{
  "vocab_size": 4096,
  "norm_place": "pre",
  "norm_eps": 1e-05,
  "positions": "rope",
  "qk_norm": false,
  "attn_scale": 0.125,
  "bias": "none",
  "init_std_o": 0.0,
  "init_std_up": 0.0362,
  "lr": 0.00553,
  "decay_fraction": 1.0,
  "train_tokens": 269000000,
  "steps": 16419
}
MLP neurons of a small language model. Each row is named by its layer, matrix (gate and up: input weights; down: output weights) and neuron, and shows model dimensions 160-255. Each number is 128 + 32 x the weight over its row's rms, rounded and kept within 0 to 255. Numbers have three digits each. A neuron's up and down rows have the sign that makes its largest values positive.
After each neuron's rows, "fires before" lists the tokens most often just after its 100 highest values on Wikipedia text that the model never trained on; "fires on" lists the tokens most often at its 100 highest values on Wikipedia text that the model never trained on.

L4.gate822:169138107114138134086109101118129161135140155060107102095142088144117132097186177143120134136115188123183147136074166136165085129152108123176126110157088105069077126142125118090123183110087120095091158096167068154133127072162139140081058153157157092137149177116161127167103135106132095173
L4.up822:123177163137151144160115170174174133104056143121126140104077111108179181135141150144172176149122117149127088176106120172067106121117041130120133203115154177114094139138104071160151093078076122147091146183097157116107080099158155116114138106133118146085176133125153110167099127106134104124
L4.down822:080157064049167134137106190089143099143175170060134082139169162149153099119120100144098165149154137132192124177129115144108166111153152153141112109123142102152129149097126128098125115142175097163183168124132155089118132098148160164143130125095131135112094127081162109107155100114187114111
fires before: "\n"
fires on: "==", " =="

L4.gate143:111135157090123139182178146124101132145132099068097095110120099132129098152145104104160100124201133172148145174079154129096104137146091143089115152106100198125119114137084155167104080076094137139156082101123121128117097120105117098133044120065144155201137098154166113085134109110171093092
L4.up143:165062187133126141118072130214144108096116149119111093057141109128155117120124167093137136115146094077184137083126106120096136152092130106176116108164100095119087127138094123129127121100125119119113143160117153146134133117138124120181141191073161103155149162129067065176168134152154135042
L4.down143:122121173124120175131176170119128083163115099134100147083165159064091182089140133096148102071127096095126098048105106160135111142124137167145143177123134064164077186122131113126157135188187095152124074176107165199134141143153124144133167101080163102141116117165125146088191126135207117040
fires before: "\n"
fires on: "===", "==", " ====", " ==", "===="

L4.gate313:181135106193117153129143149123094108160121131158089116140103138112142113137120134121133106126125151130109104085114128098198156115150153076120142190065091143110132112166164063079096133098230145141128106212166119146171120137144171088188116146107139148137106124115115151158135135122115152154
L4.up313:118172121133184116066191120146140139099186117158176167123161150140168131118141118137187128137152117115153066145135098131136135112169073136171095102143132139130135120065080147111067141089151128099179178146144137160161073137153117121091132150109142170151157167026117124119150163147126100103
L4.down313:165158150126136120174173118125134123167157097117086139153209165108169182131187190075183093148124093123186075145163082112139084082102126164133115137144147193126138140102125067132137118110085169110136131134108126075134138133132175131221081093137120160148136093075088104186152103090067135068
fires before: " ", "\n"
fires on: " |"

L4.gate442:050089195148111178148100107134099165077180108113111099126121141140081162147109102151073133114125144104122147135139154092113152205121189056142107145164105158128146151093122124142119142120146124125141145083194150149107121109166109114115152162103097144189138131138120118103144115143159107140
L4.up442:160129110142161125082146130241144142119073110160055150110196136139110146121200184163152125127083106078118129151111153090099112189091124094106140113117120159137147155110093136145141121092145103149131064106066124128128085096094097110157140119109112141147125147194169157134113101090116134086
L4.down442:135098084135158079161188102082143126143101076114118213123081166122135059186172157142154146146076155148082157123103103188153129130113146121126143192152151156111212103174178166116097092124180102168151158110116128098118113101136138171118110111095157149134078081158123143128149097168089131166
fires before: "\n"
fires on: "==", " =="

L4.gate794:089117042143149151104119126148134111163175174168128109177109129135115114150120092138126160150123174129116150137081104105090106092103085080123132160149177126132102091096157125134130137132208098147142138139141158168127103150120101125110143059109126152136122119122100111194111104097153139114
L4.up794:131090114135113156083145077125093120132138164126159160142129116136103153094118165132200143203083158118201137106136155134114105040159155119167147107179092147146124133122128113141144120089144160175151130184151130057132118075159181102127214054136165118127108149139227139132139105129173136160
L4.down794:108128137113144070138172090149201114182141103117080153115216112097099098094142134099180119154132082063148102108126110096162108161158115143131088127144107154102177141151173103065104181077071102111069132103130135087098186093119120134155134139142102060108165068154150081164119095107133072144
fires before: " ", "\n", " −", "ery"
fires on: " |", "ill", " By"

L4.gate589:138128136121117107139109117099095122118156174115130177094159097161101072210139089154160126138173100042095174087144158051126160111101103065109127128130143137096066130088131146131103134102122127100181139087134140170183077109132082114075124189099161172140165158169120073164194163153104117115
L4.up589:149093154070116073141115148089151117106133125159119150066133114106115156131132080173083106178192191091096105145125096093107184131170147178137157143119186139097084120167138112151104167119133101121142153141125100142139138090113135133124151214086126133164090143119107097153117131058145158129
L4.down589:148101097122130072120105148140106148129122105205112108067153093111119119109153089185143137107149149162141136167146167158194145096111133121163133200181140176122144178159161082141093121169143105112108089109164132165174140117141115146190098204082142130116108131128122135107129112085111150172
fires before: "\n", " The", " In", " the"
fires on: ".", "==", " including", ".\"", "\"."

L4.gate305:142115132112133078127120104094168141107197133114131049130086161138182155126163152158092086139137128130156167071093190152133120134124103084089074120157127139175134067146138147111155104186180158147147101180190142102155051130131150088119124112099096157127150125082105115156152143167142116101
L4.up305:160089099146088085144096103119102138066164121172129096134144155133094123104119154092092139146181135157154137140149129092104113157076140193089105087158186116149115147149164133143135218158138129129144122128074085146213101156119154163136175135108148062161117126106150127150126163094147092157
L4.down305:156135161121129152137118190166114121136137141142181114084084152123139127138192133145084079107172144120104071126133153120094157156118185105090130151099187097137171059135094135116098095143124102099141061145173109110139075057094138129161145159088090137136116125187135131139158092077153116146
fires before: "\n"
fires on: "\n", "===", " ==="

L4.gate211:051203125118116155147193205139105101108149206116121142107160163160086140126089148111204138152094157122182144147141114134143150111106110132071136158155092174057154115123093145141123120126128163165164092123138112156103143114125167142145121079097111108137095153082157122187159115083125124122
L4.up211:138171161161119099071147171125106122174116122109122114178153066134123085067104105102164128052181090132185093152118142131133135109098104149156105098070113179069101086113156142116159109127200104188159104092154147110091125111151130111148143146156142133087168190134147080125117173077167090122
L4.down211:121176083130148053105091135151141060171150115125079109146074157104141083105127104195148187116118204119180182145039154128130112112103062116132109140092078147106109114160092094177080142078178108149111143123166128097121119155102114157152223111091065128111104116126145146128122162142141131181
fires before: " ", "\n"
fires on: " |", " ==", "=="

L4.gate491:117105103076098185106102117171110155100156188133153114126122154171121205121136088178187065148155065117120138096094153094131075137087114141143097123130162120083142135125120088169129094108124037080143131135137110076026115157141108185160121145126119146112144132134142123151147160131104115138
L4.up491:122083173178147134170176142148116138150134179198114130096157149114112110123101099091095140160140078086165194167092143078173095086122180162120086115105144084065149106134152095069148134100181181113185178178078104128095132083092137137073150117202134146179127078122114115097134148130075135124
L4.down491:140064120139157203117111123127132095104129162132166077098169132125091094147164123204089135158070145125083152081134141152091100129104150122129110186150127167089085138173140128127095185122114168121138085155082093205073079111104126083169171170121165129120132130126166131159112101126118096116
fires before: " |", " (", "\n", " /", " Released"
fires on: "\"", ")"

L4.gate158:152117166114145150068126096139102150134206179093153134099112156191116063113131136079159137212106147123126052143078154120158111174130134115100160138133095153136077180131123016104098135105119095130095101132130114131194098118125144123151139119101139127111088098163118180111136155196147121120
L4.up158:145081096132158128094115179114165121124090063153157086154162116146126141088117096105150107152136111168159150108100140185131156058098078082130115147146123115145193064082190133169148172094123108138098135152173153124080188084169091122146141099064155122123144092121150131092163104208109138154
L4.down158:086089128107165133193100095099078159108089090112098144112123158145155099164130141121140140143083156086072101133081138106101116096163081090147139140101118092110120149096140150103099147153091125090115094090156125124126170117052117128105145163114155164132162130112168121169171091110133118131
fires before: "\n", " |", ")"
fires on: "==", " ===", "ED", "==="

L4.gate52:128058121133103117135169169133135154122190164163086063152100098143157122107153202144083167090110103107161077150076123104167151152167129121087155105114176129113124114151122109132073099116154151215133178113116156161121194111150115108102085180086141100118127135069171132129150116093147110190
L4.up52:172158135194111100107179086102088151129161154135132085109101079048096152145228210049141106090206136102107069165072139190096157128183106155066149151134099111113128111118129095132092094115161111152174155128120096088083126132119141111137183197138083122200132067118160163119196119158131122114
L4.down52:096118160134132091120115137143078147152126094107143111156139138113123109142174071114114143115102130134134189159122139170110094142137165134056130129144084158137069091160166136126109210148157148129165118118134047111165148121115127146206177150149095096118120190184150127102113100140156123139
fires before: "\n"
fires on: " =", "\n", " ("

L4.gate543:087133153109179136091152127093091161130095074095139113157140107148091112120140152077247220177074163152151134087164106149098088104122099112155227104130088185115089141153122110139151087110092108132128155111180139157102135101128101157133159102102083176163123133158108090155091097175143107144
L4.up543:163144111047095175123121089185134136151087200163164152175087117104099127081113152109162158111166143105080125124108144070096120069159133117142103076119147178078173121162118067151166057119134114139162116106146170153171131136144202152113188135107162136138131137066106146108121117152162121062
L4.down543:121101124114166111133175156199139119085082138183143137146153111190126167120138138117189091135139152091138145110144093196139102127130109097159147174141143160103126060161092106122160057114162128124090109094155172142095103097126084127140135127118105092071176155117106150131152158199111117137
fires before: "\n", " "
fires on: " |"